{"n_layer": 11, "d_model": 512, "n_head": 8, "n_kv_head": 2, "head_dim": 64, "d_mlp": 1216, "vocab_size": 8192, "activation": "swiglu", "norm": "rmsnorm", "norm_place": "pre", "norm_eps": 1e-05, "positions": "rope", "rope_base": 10000.0, "rope_fraction": 1.0, "qk_norm": false, "attn_scale": 0.125, "bias": "qkv", "tie_embeddings": true, "parallel_block": false, "init": "normal", "init_std_qkv": 0.0225, "init_std_o": 0.00479, "init_std_up": 0.0225, "init_std_down": 0.00311, "optimizer": "muon_variant", "lr": 0.00707, "beta1": 0.95, "weight_decay": 0.019, "lr_head": 0.00417, "grad_clip": 1.0, "warmup_steps": 200, "schedule": "wsd", "decay_fraction": 0.849, "decay_shape": "cos", "final_lr_fraction": 0.0, "batch_tokens": [32768, 65536, 98304], "seq_len": 512, "doc_mask": true, "train_tokens": 559700000, "steps": 8604, "dataset": "wikipedia_en"}
MLP neurons of a small language model. Each row is named by its layer, matrix (gate and up: input weights) and neuron, and shows model dimensions 48-303. Each number is 128 + 32 x the weight over its row's rms, rounded and kept within 0 to 255. Numbers have three digits each. A neuron's up and down rows have the sign that makes its largest values positive.
Before each neuron's rows, "fires on" lists the tokens most often at its 100 highest values on Wikipedia text that the model never trained on.

fires on: "ti", "go", "igi", "si", "enti"
L8.gate1131:128202109127144108143187157128059089138111120158136086081143088110184149104105186179108154072168132138115080141146163113136162120127147148098124095155162117103068141118132147119135177144127166148059084088133148091084156150187162122104121113157067162125109103112156105146167052184123151142090132085172148145071046102141141143098128166112141153137137180123103189118131141109080112115081104137140146123191127134100143092150132185144133079143095159172157127148136082120141194088117109103134166120118133133117143110125118103090154168128181133172142151149143113183092134141154141144075180116079162050093208169124140098158097112184134140118093081163131090142132134167169146183114119086151138113145098212098168121146127162078154176172113171097122110212091148189091129174131089
L8.up1131:083123099112090086165134134139110054150167172162126104137195150120121128136150119195124165100150115082158085116140121098159159148104162227131125130151076117113130134194082124110164096149138080150133119106154112172135135111158127135115142100126118145140130138128148119096176173118127172101061102105141086139048157052153123114151084146127155118127129135133146169171145109131175060109111101140154156201134136204194123113158128124185039167145121116104102124133136073116141138108107098157130081090114092101133064160165145086134151149144141122125167114148183133122140140075136202191163138204108146093117107092080173067101112101105155152207136092079174203168103122126139115111142193075094080174129121129067174130073089121098116180124167108147187086097140080110161159071130132

fires on: " for", " M", " so", " to", " vis"
L8.gate1126:109144116092142075094076141150153090179131144102094149062059080126094078160146092104112107165134119088108118128187139089143171107177067111115045139139161147167130139121123081116077103081152133057143094069091131108081128149078167157104143154089090184149188117123137142140106139140148128097103126134152165161090149153168111183167120155190115160125181104198142166124116127058100164105137071101176102178119144199140117155112095125157146078112086153176159120087150081064147117134155062180078114099081172157140082173192094127100091212123093070133124137084094154075115092147166132162082129138099165122149144096153053123117127162130200175150108158098105098098104155166166080132127145150093062125145121095154108150091154106086121139152126143134105114102152153112163106118094128
L8.up1126:147122100089095110173161109150111166173144141085190146088177114139146151185156168093109102148155119160050172156091146130160134124128105109202116192201151099152100154147126104141106147099110144068161168153141152150125105153135185141150162061079116171164100100060090087237102104123067111138088158134073136148058127141143121232164103109175131136062159082185146140122092112145143111132139103139059133153163112195105119082143147163135123118135127154099125106158121169128112108129136110154098135095128113153092057079120092150108097139065043156140119141113081062138157114129169146121109134075167136149143131136146112101126117114159111159105138118140154152196149151113111068188095178165128096093141076192108176136117127184087138115084161138083145099148109169130146109140106117

fires on: ",", " and", " v", " |"
L5.gate534:119130142137113178096100110114120165152138122158140089195099098073126151107123215183126112118064113137100059131146169069012128143156133151116151118111179124118100101082125166160089093090067142160133101140129178152120067108077092116152099134113117142155124120136142089184092086150123130118135158141074147099181185068183139134073140116094129089172123134133141112172135118216135133163166094060141191131083126158147135149167156093095147059086092115149185097094217095178187159168123179071129125118098160152096115116127164079111166159128148129162102119063116112115147142152113103108077055131121100110104157141084117081096117141142138089143151122113101090123139114106135157100126160128094142113095137145122090073116110076115118159173154113152043234120161179136143133134132182
L5.up534:115146136114096076091117118131111180128168112133164179171146112134072089079114130124133070115075131097128101139122141087068219072163175139145154044102155127110127109086145105113119085112131107167107127110179164167099099145130130109095124141058089143153127149188115175121103079100146146141131171104112120086156146089118105086137083138108161135112072092096140114140133084140075071124147127066149113080110148154176101154110148120137159102121129095063146071109140126100150117225125122111123022111128106110130086150117108133134099151137160138176115111115152152146170096039102141070081134125074059177099165114119078148148178183125125125074109166202097129132140120176130140116077153128087116137118132122145053141089167089137140190157132099093117166081164140104153117139146109

fires on: "\n"
L2.gate707:104082137086055115210137095158075105190127148152118130079166136166084158123142105126109121156119160102061177126073188150175120103132119025088104141145112104106125118080109174124176101129131124153097118152126135099137124125101195083109154117144135104103168125163170157122146149149201209111143110114084058105145122093175177142184086134083104123147124114182074183064072196132107157150103125104055191145127131099164072148109176146105107109107159140105173151094117074124136134147202140096126149094112105133160134115150117097108152121122109107087170131120174109124124152135071100127122162121149115163125131131132115150085136118183131102142101121102065098140108112123096149090169143142109132096167161171127112147019076146150112167015183121105092117137099163079159165160108097
L2.up707:092151107086117124167110110150146154156074134155152155114095116134134136110128162149083122171111124067159146146034158101159166108131115085158142110116093104114140102140085147083193062176091131117117070208113143094096123146137145099074153139141122111117182118189147122120149114074156207159176097107093117123132139063107137115180078094084080148145063170122080154037102157101123175087106142100105127162114206099117101154133129131114115105099145130151130124062032125124151162097173123106136177100134112149114179126133134068119126121139067124089181142122147123139044133113059122159122158103168152184103164145072111162141125147145147115115100117120069100176120094127175150074125138151051120115149137123139124120112096117125114153065121115109112186127148104096137120105153125

fires on: ".", "\n\n", "\n"
L5.gate25:084082091183175101201127064172129120115119131164150134126131159114109076183155088136143139144086151149100109208147150089139123101106120113107165136119136118110042129089129094156100147159092177091149172129130081124159119117149104120182128118149125117132185136070064166127096139133075108130086154149094135158062052176105157072145146130149176097158129166092134092149142108171168104098168125107189174107080153116170126128100102133094157196108134102101114090112153095089073118102166090137109186114082143159174124171099167129158111170075168132207128102156143107163100122161093150136103100119116155095138111103127107147204130091116147118097084158089105110066075143123103119099103183102148166140129143123059149177102103162163129156114109122070124108083138136119145091165153165
L5.up25:107164146186103105129120104182154116098068170134104104122159158110149105090195123167023096122111098164123153142080123110130132061130118154162087146166125104081160168154090093095144129128113167133085097214105109106145126096089130168214037142201102148088143132110090175169177090148154123101117118111114076125134193151180119102149153119128125143093076177163123153118140137076145157111098073152143074137138178056060146145188130116141125083106116138105126137114118099078149136128153173171112155090100141131170126088100111199105152135127091162179137058120120071152112192147042174163103169105112139109066145113131130107144160077116176111117126114113165171111130133126137183125129119130130119080104100094094123137109106096129085138144066174111175100108085131134152156126083105

fires on: " |", "8", "0", "–"
L8.gate881:089112137121115150147107119144110227097115141129139117212093129162121136179055175051082074188119120149221085195128085068107146105149115094138146165151088090111165111141126182132097119120165105116101155099126163110121130123115122103171081088222130148108100154128106150110107169143099134133099057137111140119160114108161183091153086122057107122116098063101079139150151165128133092121137200101097092144086145114148178100125154154099139120131174090114115152059174112121120139077109156071170127101083081057160137142103121158127166156111099126071143115101123120111149101114214112111088126090171048111156128152118078125135168123156143133162138132192126139122194119133118153135097127079101123130147103089113099113161105070119123138116121110133146192136128140138137122113107082
L8.up881:163113177157082154154139124199136089120150150081196120143126155103151128076164113065146103120096082129117116034101133067159103151163134106123182145133152124139096095168143178158134129145095155122117103095081126048146146169132182121167073132143143043122101195140091134098109148155121142129112105130209200141177086131102116134126094145105050086087113138083166067158171151071095087106124109089156128074101184174132198105102131137091069147106152141131119116140100106190081133129120125128165159100144109140177160167146120149144208126128127155141145119165101162188133174101153114096107140110152030143159130132096105100168121118125110070124063146099142123156149117141085133104112103122086115131100130117134135104193142173116138070144119113107104146100155082136165138103190140

fires on: " |", "|"
L5.gate1005:124140196201161126154130182099104152087148143091085120083088133170097116135139121133102101179128138145128098179136101202094062072094139126136148145140166131098119077188082091123081082081130116135147104086120168120119099102154097147091113198153120127142119084130145164161132140117199155147144080116114061130103177101191142072110145076132088128174066133128132121121100136121158189078139179157138115105182185116151113087111150084155104097143114070132149107160055133140124103116146170138124156144205012207142139100138089169127112124121160085114086146132165142117101094136136114192158082158110153166071133151108117131125174110142082111125158122117079154128126090106138147110120168134109088088172163096120096169096148109061122147161110139133112139131134127116146091183087078
L5.up1005:139112106139168059180137122123055163140130159117108090174104147154129119084138126146078115129084146218044115120134105150189087104134149164158166118136176115103104100126094077126117082117200177063152116163173120085163016088086081114158121122127123119108147154091138113173080111176164124150170095134143076130151158092145135110117124102110140163127057142141161093079116115065146148074083189138116136152158170148090170107174130149079115121099112119139099166149123087144150130211164142085163126103076095158179148130138163141120109165105107118147111175115111187129117127209177172151133092146142127122110152097154094121158114109133052121110100136165136181189191087129121153103123179109123094086159150124123184120107111122090168096116089144112103137091130142150119170127123114

fires on: ","
L7.gate1013:100154165128088207144128187146164152081124083205105131107145080092101140095098093066124143124125142193069161168168137069085122103125150148169156139209141131129093140178088139125123150118162097166103156082138149135098172094134167096108154158049181116125078137106127138085138116090115150144180107125099138137113176117140176095119119152067146149124113147127125177110139154119117127152140086126095111185101116119171114117124058109114208183094134138108110131115119116147181126137178092043169134102123171111083113130134159153144116106168201118162162133113132150153172109144122151139105144130104124155127121151072188108132138094122204103099127126114099163133143155120049066077100137103088073153094104136137125125098168088153114148162158140167145118076096129111196137168176065
L7.up1013:089196060097101128087144174162070103150090118158113137122122113086152135106116205129121122172111092103138139183122144089092151126122117082090158224137072104064112124142125091152127078112140119181125135104179157155194117097121159094091055111209170159151105130149173148140119139092135161105070153112123156146139108168145123073141161120086115155168089168125117094158111089157166140168152132120163146183137059124132168138158110121153152116114132073153146125147116213097119057091065142118137197124140145145121161107172098127097144142079124061118122123097122136105145087127147083087131129080179074188140107100179065150166101137160113144144152150158143160155088091146129103172118067137060136112126119121126127141147154108129111172145128112119146082124038129090077048184070126

fires on: "\n", "St", " Country"
L7.gate690:132153149185088086145167161129143147146093170136126144055138176183177180115097126146181111148095181104115089111112158142121129122115136111117159152127108203076145139131141181129104172141102121125118125133091135164095141149105138141113154158106114156115104144117121118151133131124148158110142049148137127112112167096150146152123068152068112179136092072147117157129114102145116120135079155205098137110087094166161182098139152094108106175122110125127158140130198105092111135128174168142145122086145155126180150094120142101161093110112161164093072179125140172141085128134062146174131155093101151110135101121121141140093146170171133161100140170132147153172162115183153082139103091125112210145130150139089068210164091205120138102107111128217133105125149119129149101114164140
L7.up690:053097133144122165098087129120095110152217081126116147102171150084121146156147119155122124100152155044209147143135047130073147149146121114131115135176103169104135144113105145124123138154102130114140119091143137131147153076157145105081128136110107129133139154115137093081112200088126131182215128100140165194152150056164133172104168168073183135120061102088153138147115151095145150093110135126159115167167170140154148174129117126145105072084148152142073135046145177115118165067124138192184101138120155128202127147112093162122133063172156154073126110101110129147099147095105106119096124119121165096047147090124124104123106132115144156157128142128116141187091081112089158094159106103122142165128168180156079147127104122119129126077125144083129122128155140156112162149128138

fires on: " des", " to", "s", "lu", " for", " ±"
L2.gate639:142074135098136141162082155107188147117146122102133155139107172107138150119109185121121136113148098177127147125117132075132206151146077138157080138151167152159083139090130181096108122185140115120110043175137109165174129085144122083123092070084130145174176175152132126167138133074131108203150151142160129110100142139110150120102117132152138184036147132144149108088110075085119138141109067166164127137126142098083114151155112108170191165091079153190112127148162066137152161087154097161121079089144145140225149128198080162150192140142122137117144130121116112135121131122130090144152042133118191189077140109077151123159142136123132146157136117144117103121109134114148110158090121096087070109145121105138176123118084113065141155121158096162146141174116107126163094101171162
L2.up639:078110149127136120187123120109140113160197102071109182123211110099131183119100113135158114122101053082106192104105102131149115103167162110120099142052129109220123144107189117149177098087105155127115157204156127120139142088138114100128140156102142124245137134136106128184109119072108091115116137092145127111123151158133075084161145125119074155105061148173161129136070081133156104155075120103125142103122165146097186104122119110140157072148068153136132120141154185113072125079117153135128075065193120077096109101165085235157120075115121148120110135141127147081119129130197023113112079116156167099136129137116143157161060103074113103083129135163131105090124147088147145155155168170162059149119116104118150177087184100119107113064112138109131188134154134080101139167103129

fires on: "."
L5.gate889:109078120146127160117099070165138130125056092180078174085178118143048108140152162165155097100154156144127154157136141134074099124124128141082123164143082124139139184161164111085092135161118163166038111154131081142097134136114174176107155129125170151119161160090132169113076137089099149141217132114113045138117129108140135095086102115123155040133098111158094167107124119161145154126154086101162123136134089103110111091154187118159173115119180125077106129110065088139168093089136074168089134135123137124113089093117097158166114099147099100157177136134063111197090161116096128137077112123176131083189139177098145144106118093134150143087107131113121102164116128175155134100173165135128088097171091148125060108140081133147118137130116093085133125124101112137134180211111153
L5.up889:121118140134136174191120063099163074130044187078128118136142078142148108165122111118113142083141145099134140165121159108074121111195121156131075133140065165091154135151106115141167205169153162136124166175130110113156143080143116142139146088132131104144130105059125182164116120162125099141114139093123176126153104098127126159070164157124150125108097092113091149091137105108171184188152134119126157158119138129157105059150128117171167113077144135147142115128139107119146116126080081056039110112068141111131105104126137107144171156074163113103202098134055133139135107137142138097144150109134148099153135126067175145141108073113082168151130137141136111100162119103146113084137106144129140148152138125117070085132102106152114103089129111098155133101107148123138154208125140

fires on: ":", " |", "-", ",", "0"
L8.gate355:128114090138164158100109150114137122139122120137073106170137118163115196066190143120146111130120214115067107126104137115119116089142138157151144072127118092174095171197122116097101147138133109097120150125165163124125117137151180192091192141115102130123136154111115129095144170067213084090155098177062130146132099165154085129170184099177195120162122130189148103143164164101101134206118144098153133128101114132122042138087117094146103155178135118119157133108156138123127126100096125091110131113117149190126158093185130117097102130091167120077097109157122173099108174135097065113159157174111108120163124162168116094153162099142135086135146017130156089168208133133145140095106084175087126185131123152134154151103154099139095166104105148106178080138118084154089132142111149
L8.up355:092134115066153151180129122151109136123148111193119128144109148212116147121138149061119181140136140107108081162114141094154106119098144148175131084065120126166127175169119130116096151088129093116136139201152139139078085088135105164094188127138146117097119130164131135056180125068113132128098115085116144081106157201116113179146151062137124105213123099109155161130151152143188130133190155116100186147119160132161065152121107137131140118157112182121116116131105065061126144123169110143144130081148103181109140104159135171169063218116069169179090105130099138096137123120128161090157170121171120129116124078166082156107131156153174091121172141101192181127145120104117135165167113169159165149128140117169201099185180132099127123150119173119120149142115157097139130153111149

fires on: ",", " in", " |"
L8.gate771:089142145115114139103121135144089135115164099172127163132167090202105053155214102110138097119169152169119140138112133128162142134197147193103149114091124116135195113103105073155171108117086120130150109124152236127085073103102169149133116094157102161140196097192098115110110172167105147190161156105100078121148130131086163189164139166106037116191151134171161079113116134134170154144163115090102204078111195143124132122098147104171214101112109152172154126129115102146157122134107137091125160157120126148151100108119097131129125115172129096141127127173101095106166187117151143105159157110121116114066121094145085127101112186155117115101146116167149103154158058111171138115133140108169105146124131131153135127173077160128115152171110135143095121159125121038132084178094128
L8.up771:145195107161126180103091113141129114105130098072087173134195076148120175084107074128138057140130133171115103109117062151213181111086178163106123116074135096164156157089129115133165206119086142141137185080076156141114152081086137135116178100147096136127062105176146168161133162131119200117082123144141155081132124146128163067143196102142136191166154156088158100106153121102167167200185092135114138102134133159082090105184162139151156039106127141063170122165205164101138088132162039190149115159116146135129125063191071177147131145116207097111098097156164140169164174110073085129144108139093107132090170149127139119106159123083218135163147109090116142120146107155103143116143132151099167152088104171126131137148166167129111094077054162126109112106149148158151180185085130

fires on: " |", ".", "s", "r", "ug", ":"
L2.gate1166:081081101111097119099161110132122155139095156110129144140119114085128108122127127157122142105173141137205146161152126134111113110089108124125079138095122143175095156101132134109118091108195178104102071020110117173080130091150102106180119180166091167166166151153131161081152162121138175088178123130143172072131091139120106107123120105075127097094100081142124135172121107077124129173125074077145153099172090079116126160162221202129113136086095122143110112147115141144099123105100095172157108133141088054138134135130121177067113107141144118088084132164183136175079142152115130102085154149157126121143105119101169108143145168087113131106101126157148112079107127186155122103148128109136049156213114129126090107097118067068153124134155072089110104107136141150110158090171137
L2.up1166:127115106135117170112095121154119111140149100114124142126139178120121096126127111145185121141093134060141178175117132143096117087107134148118127116169098121161132094164096086169095132095183094123177095083129139115098140140078151100125143156111077122139121141146185132132100114137166137095139133139165129126152105144118087138141117155093106102152076103118149156133161104093085130163106118175191065104073077115145132163060127111140124071096105132088086136130153131131125099067108080094064114150083122163105146101158084152108082111132124123135124143158117134071130122104162111089130171072105120148132088142196103140171168154173114128149096152085113111118135202142165132131127127154085088132188103126114166116137122142116118136121145126127100135102114144150090109116133134

fires on: " |", "|", ",", "um", ";", " at"
L7.gate377:021174132183070133091094124104147131129123211110169179104109098171096149157163099153078071171078113173096070127127161152134155052093070129073176172100076147138155110123139089151112066063107083106132104143144156099172082166150128115143139067190118213142175145136133147092123153160111125138142104130145081133135103154121144106148100133145188097133057131106113117119141141085082138142083146146110157135093134167228201103140159171164129146132116115102123160127195099098114108148066107172149080088150104186157148138103105103154127220161107089086078072095138162129101104117133143146168134179136113104162124149155108125076151131159132102125108025173118160096156146097139106160122122096082156140112156092138107185161090171099161156126121141136124103106203164128081161161039111
L7.up377:100142178091155161148133115094148189074116148084103134137165081166152174147123131112114122146132164127027134117155139111160175121122194126129138125155146169182166163140093092166092126153114151106105125105132116102108134177112160118129172141150118153070208138101178205122140136161106143140140157146103118047129142106164121160094135106125128119154130158183183126124161119112137134173141155094166132103147129101095118148160154156095129183110143185103161104147172155160145147139157066146107053171122154152138139148136106162098129156094125120137092075153132098111083091110079075122113082128122122122089143049188114116123131147146135146128163147179110030186099064111127133145170160096088063160145155139065116053094104206106101124122107085170111156119143160133124118167102082

fires on: " St", "St", ".", " .", "S", " Mr"
L7.gate206:162087083136087139127154170142069166133133146109154150092100161125095110126044125148126155146109141126140162145161095129112131134141112091096153094147113098134117134119160179076096042134135099117138084092141124125170133152162137117057099075113139163086135108127123075151117097106108117081129158140151163159147097098153176129175129105154157158124149120107106149136124141073124212104120180109042147083163098132194180150130110192168162153117135104121163100092132068182155075096104175179128117112141129084123104173127117219111133100209110140137150173085156174181127142110180097097182166147105033179086135095160194155125176098111098147082094165110116134085143103110064077123073104174117059104174142166128162139134078136148124094088037187069149176097131148108102089153139174
L7.up206:073108161060194187073154148085099120092125159110155142145106116144094104110176095147098127109101190134136184112132083109105049101079138110132118182175143081095191156179164159102131151119139143151123147116147124042193125142156103164106120115105127171104097161148158091098109081075143118090151101099199132134100091074176117110093215169134145108059107082069165114180162172096151193098099152152123088186157117147145123193103122119157098114124128133111148114109110192127101103137177131082177090091146113122082168143135122164082102129164085147110096105074094107164128122122110131101081133098079137145105080103108132168116166139109134178109096073131115160164077116158098122170081121096073163127114102170129133115109079163073148114129127129084117128064129146102154145089123116

fires on: ",", " (", "."
L8.gate486:121132143098140109116145167116088146118117107208064168103101157185107177081125131134191134149119158128063081121180183110090136127122154109132129117099176124166119116141143094137114121121156124099158065076117136135096152120080098146112178077148147099162121070143133116146130134092114127102176126103041136065137102102172104168118034109121158099105119186114188092144158103073105144119137087138139191141110080154130098127133112161152180213114161175092128125135228146142131158114175125145163109096149164116162085160182135113207146175103150153153099089088138152118145126165134128160103092119163084128056160165126165130126137139127079090149121101173107143178123145128114126209147142094136168208123081136085144135085104111110104138204139083115179121132149159145095149123153095
L8.up486:158201124132132080143155134047037125091163120158141145164124141090153126073112178108152101153102186135095083130164158123127101081157147122090116135121109126151110108124104114137113108098074120114146042065122141134176094189131104147168128089073115103118126150144141104083128150133142082069106111147104116064097142183165164124118131084081176141124105165146199144149114121170140091074114116168107123136115128134142121179183126080130137122091157119093168114117169130113175145106204147136119118084128165102123126078161125132176164137145147141175126115102116172093146172111153112091081133084199074151102099081098118124132123176160152109100156084140172117135158127139153140179191151134126165075149144083175128147089097097073160145114117083167099151074090128118126079147140148

fires on: "'", " \"", " he", " after", " just"
L5.gate158:093165148159097174094127136102141170127126096108154151164122067129116129132100100093111122153079117136176109134102091116157143079119142136110101185137140085149101038181080197068158075148093138148096140175121138123142133079157131119158107148130133141100118204157112109096184087085129073133136174150196142111142092088167128174115098149070226130127168102152144074139111159166114110114114169120083047131135102100156151130126147105111117176109149160125215120243096087104091196146150075130105116114121170132154127118125127153123129122159097157186122125156097153195080145120119128086127116128120140141164157090159134071158158194105111151173146124127188127180099097138159122134158121124148102121128182089109094110145188187149111113153096118158056152084124126065087077142184129
L5.up158:119121150142093154165140173083152155156106119109110120148131164115158140148138140094137117089104114119213169092110165161091144118105106094126128115166108109128134133144128129101128126119093115133055086090169079112095128117109144073137134167106159151119142153116067197148119150159093163101129113126121179133149123164133080091093112139100227144207139122165165134139117191094114173144092116157148105182126176150137159136093112164124105131132105153152155127098112141137116156118090092088133100108145105129114131124096141155166103099139099120152068147137142106142160105113105119111127146117097155106122118134120161177050082095160162158167135114177146111128126127095113132125225139083120088214142106133081087148104127191115085123099139093158112085174092117085120150116124076

fires on: " |", ":", ";", "|"
L7.gate1112:127130170093151177095112149077135161153118114057072135075162158138094155188149112160123123127082170187154153149124106162221121141149160142112112124219099180144117166142143184149152097084209146128147103145116150105139130135125137140177103184120124146135187102135150184246113132142121217152147132091071108167110131053126121119036126073128138167119049081114148113142139111145156121142145153141151107092163129125180111107125157116174098131133128140135115122103110134137121109092143111114165115110113181163144143180107155179154113117053102134129134155134093138156062139124097153190123147110134123129078150129132114150138175180085101129148116102139083145171194173128153120095106152156179107105208111074100128168119141088127109128110102070161151180126140111092166181171122138
L7.up1112:075100123166113073175123143111100112144141145161102147124136087153090086137100110106151123144167172133162075101163136128126159117112136133163072146125102160178089198116180136136160122136136117132088155128109143115143124126150175109140145122075116166133142120086135141140146140029138123119102103090097112126111158096152133171190135076128125128081093118186086176112166098094120104091149121159066095099167157171175187063156115086109117110121126099149122144136149095093178117185168129139096155124119105161102081140101159177174104123122109129092070087139100064127136115090138174165156098139056162097154120119138144141192134094087106084132203132145154123095103095169089131105084138152125160095135183111132131073131175127126120071133124168130106118161153156079184164125077109

fires on: "\n\n"
L2.gate513:153134099116192145201155114127137105121168177079098113138182150148110127161140123113061191176173104146118104159104134130068156103126148161176161113104087116069079114223108097121088168163169120075124121076129102072127105149166113107148100143132126107130116108137103054153104082149120134164129142105129128100119081073091197175124101159068116099160151158098151125128108129138171113159107147133182140096159137175172185124169085101095122179080107135091104098128078106111090112139162184151113124171180151155106133072125151117140136181143144152117130175128216084091094147079153095126159112132125112218108143140117100132128131164172136145105132146185103080166174100091116138100126125149128114091190156125084183102117160135122161141123126153119146156118127147174075143076134200
L2.up513:042117100142123147057136123136152139108109125178189137166133118089137111147143180176140175159155128154132109167147210138137099103114135108148111167118132126089099112105092111145132133190065177084113165131164141127150159180047089113144108098132088165142159158072141102095095137139140146181131164118144110145103071079168148155171166084151135070151173184091118140138181128080188172110143114083204111086184108123139159158123105124125137117144077146151135117141086092104130162077141145166107172087121126132127108139111164149094117186140144150111126088140155122110122102149100148162138113163100127117177136126142186134142123139129157159109123197191139117151125113129075148108040118120114140132126162161102131140148088134098147160134131150131127163166159111130146169091161093

fires on: ".", " Ra", " Co", "du", "pt"
L8.gate766:069134101164127131137209124128123101134141157115105131105160180135126131097162152104151200156130135117104108190077159090139143051159106148089155107109138112162066140127181104073111143120117117112109091116066100132067136153124103125152083120114103144097135146069129116124129057129142075091137106079123210125124111105164129171113055119140169103183194213136115075155134101119168157115102159130104114186090133091138166070148124096137133178131081113128133115139086127145119163145121127077177110100143142158136124143113111142127102165105122128072157102162146166126166104175121147125125070175224166106170132105135160096073086101061163139121159118166154150156089141150104057157114133118133132114142095141071105153134140124207162097143136093146123149114179176118081147167142087
L8.up766:153199110118220121109059167120115149120159136156166090130180118045086153136157123097137107121125149128104126177131116088150119065152061142151096130101159106089117128148138094068149135157093119144144094110221155102090195118100141172119093165147126169123209144172117100107102126138151156182151131124130149089118057102065158140068052108155096110074122173107110092153082126149112115072139064159108144098100118148133129172139112116162060144136107134167180113090108151069114076137138126138079144164082135076163063142119093129123135146101088093154142156154108152089094055195037103144095204141179113092087112130171145105114107137172166157098162098058136130143110169172109121124146084132062118088140144123105164077058100121189120087079109152108109108088148087126085120140125121

fires on: "\n", " (", " in", "(", "|", " for"
L8.gate1108:078099159088125134092141075075099161162167132104102147110212186123167162142137174148155141137103124095106165111082137094102078160152116107161116176104144109124181107154092108111194138148142099124074121157094140106105123108121175163178098084099146070129130123142180146104164168149171104118150102128160145086123135143167099121134120164096073148136153137142122171148162072127115105234104117155154155118120088093150118136151158131120154108122177187142107132147168201123113161096132155151129136052179095127148131112126132171145166117154071153148175183060099106099095094105174102124116111128119134101096059189038095057070172182135093164126101146142132129192110118102112125115155138083176153161097097196142132148183129120126133149166103186168119095146119166112118106156062096
L8.up1108:104093142123130104152119114121085167087143095094158167167141107140150149135195140087157196153083128144149071137067114084066154118131135093157122131159139132130190142095071157060161104137053049126152140084102116119149122129132107136153130134097098110128135132105173116111099134119165140172114095116177147119127120108192105119177099103097102177146176136155139113102139130094081107150136159137161124094111158184152138112115082048164182123096148054114102099073169133097169154097104129117122170077155136154171176105114164092116134163139096091087118142091139139164188125129099150120144124134099094174065119123194128138113135092128131152153129107117131142155165088074196138107117167120131158105087112176125082114127097140096155116171133184105131189094133110191115095134139158

fires on: " \"", "\n"
L7.gate698:138112153127159076175141116117122128122097130117165124116180142128136176170080076083097090189132134143135115146160139135195147106112115124074183134110156102149115150086163253164130128159046092100103071114117129136091127191066101128132155126116148151110117121115107110110150139182124118129153079131155113121078064099176106123111097106175090149174099131130191119141106126155070114119079154100170165126171126156118113123076117130151141083103113130105097097119151182140179185144124142104169125113121168185155137093100120121070060044084102129074040148182092065112149161151163115160188163188130048091080094130164167111086148155107141129148146086122134185127202073145127142164141091136143119159142112182170144156116073131134130106169120137135143093134167155090116089110135104
L7.up698:122090084138099112150111106149122061136048095084140115109149160137125143126107086131147110185109116139134145119103123138103104161148099081076220120138132106143187149101104132136141123049143151135107104130121105117133086141148123174073133174135132129185121144135152086124225143147121119142183170129177106180164139138112146120155108199122131133101159078104102160092087145117163106133115178150122177118199106124133189088145098117088096142114136096110145125164183157161116193158123136141205115104118103175162118097119098078061200091129055141115114121083090061174153147178110111111113131117124115142113141155124131138163131120137186066101168150064088140163122099137144165133125103118127108143152117099160062119121164144125182093118136209095132136183146133141106151159077117

fires on: ".", " ."
L2.gate580:213180137145180146121167074164148147116137129110064131162172112148112111110089091144114117135165129178149148084117134122095112148138140140117136179160216106150144135182102131105114171103095101104123149064122104143156153143146103094144105183154157160114167150179127078144122058156152147124147138125070179079152121126160149111153118114128146106114145109179137110062149098091123129125186119150064113110126135089135145131182119086141173169089090097142138120101069095103072112114130168116130116132112101084150053069140171089134146166071152162126086171128139236133109087138188133110095105137110115088119127103136112157108042136164157123095131167137093147140075167078187120068192150109128143133178117131125158104107153194082168134086134195100136165133169133155085127111166124
L2.up580:107140099172162129135119050099112075069126111145175135152157135166154067161130088138076182097160120133110149157155204101139149119141082123127187114141130087144186092136172121076180149074133218095112112100143142099171136092108195082143121168139144157146077168126069184127140076134197181189097132101057155186166120088163117106112138115121133137108090152139095104091174097099145090057172114101162111133102095173078138150177085122129153163110154127117162105156174100128214107081087160106118191097098141086062091089127116127061148149074218137097057122129180078107135095136094135115095065123128158146174115093089141133135093119077237126118110102131132128091135121139119166046068146096124130143107157137116169115108135108107137144131123124123130137120114085114101111079132141

fires on: ".", "\n\n"
L2.gate892:105077091147187085140179079135135091125093220156114121074109134148134118152104134172124174189118113164170167145144148095161189069081121125161152125155175076199119098159149138089105119175086165132108091123133106081129121125134178127132138144183151130177119119121124133126162116086162134178144123075091166129154017196164105083104148084132140160117152162108147101142091114076147136175124113114134164132107135124121171104202174112126160109129144101111119140138084123117130103129157182114140191177116128131120099059136135180070128159135161099106145130080162133113126189121052187121100130150132165098120159130143128149114144123176126147124132114108067152081143128097162123066133117122170102156127105118119087120118204121078117146113114185100129134120126088057126150102143128
L2.up892:097110192193129115129151096131156115129064108127188095082113097133161094151115080136113187123109079166108138143125099094130182052132080143106072153129148152100156101135099119118042134135117152111144129151139105091157135122110165139117154119164188099102126065118097120102135116123143087129057149131074118159132084149144184139142140130172143103144124132082106122099128099043120142137145103182127133052147175109115120120134124095155143165135101159104111149117097077131127113071126104120125185155151146114153126126113079136097135173140198138136064156097124139111190167112128101098108163121119158120172095149071119131130177117108147138130130096104126131103165122113163101058208185110125109113194146148088107141116113129077166115112151106092120121136167111137095117107126194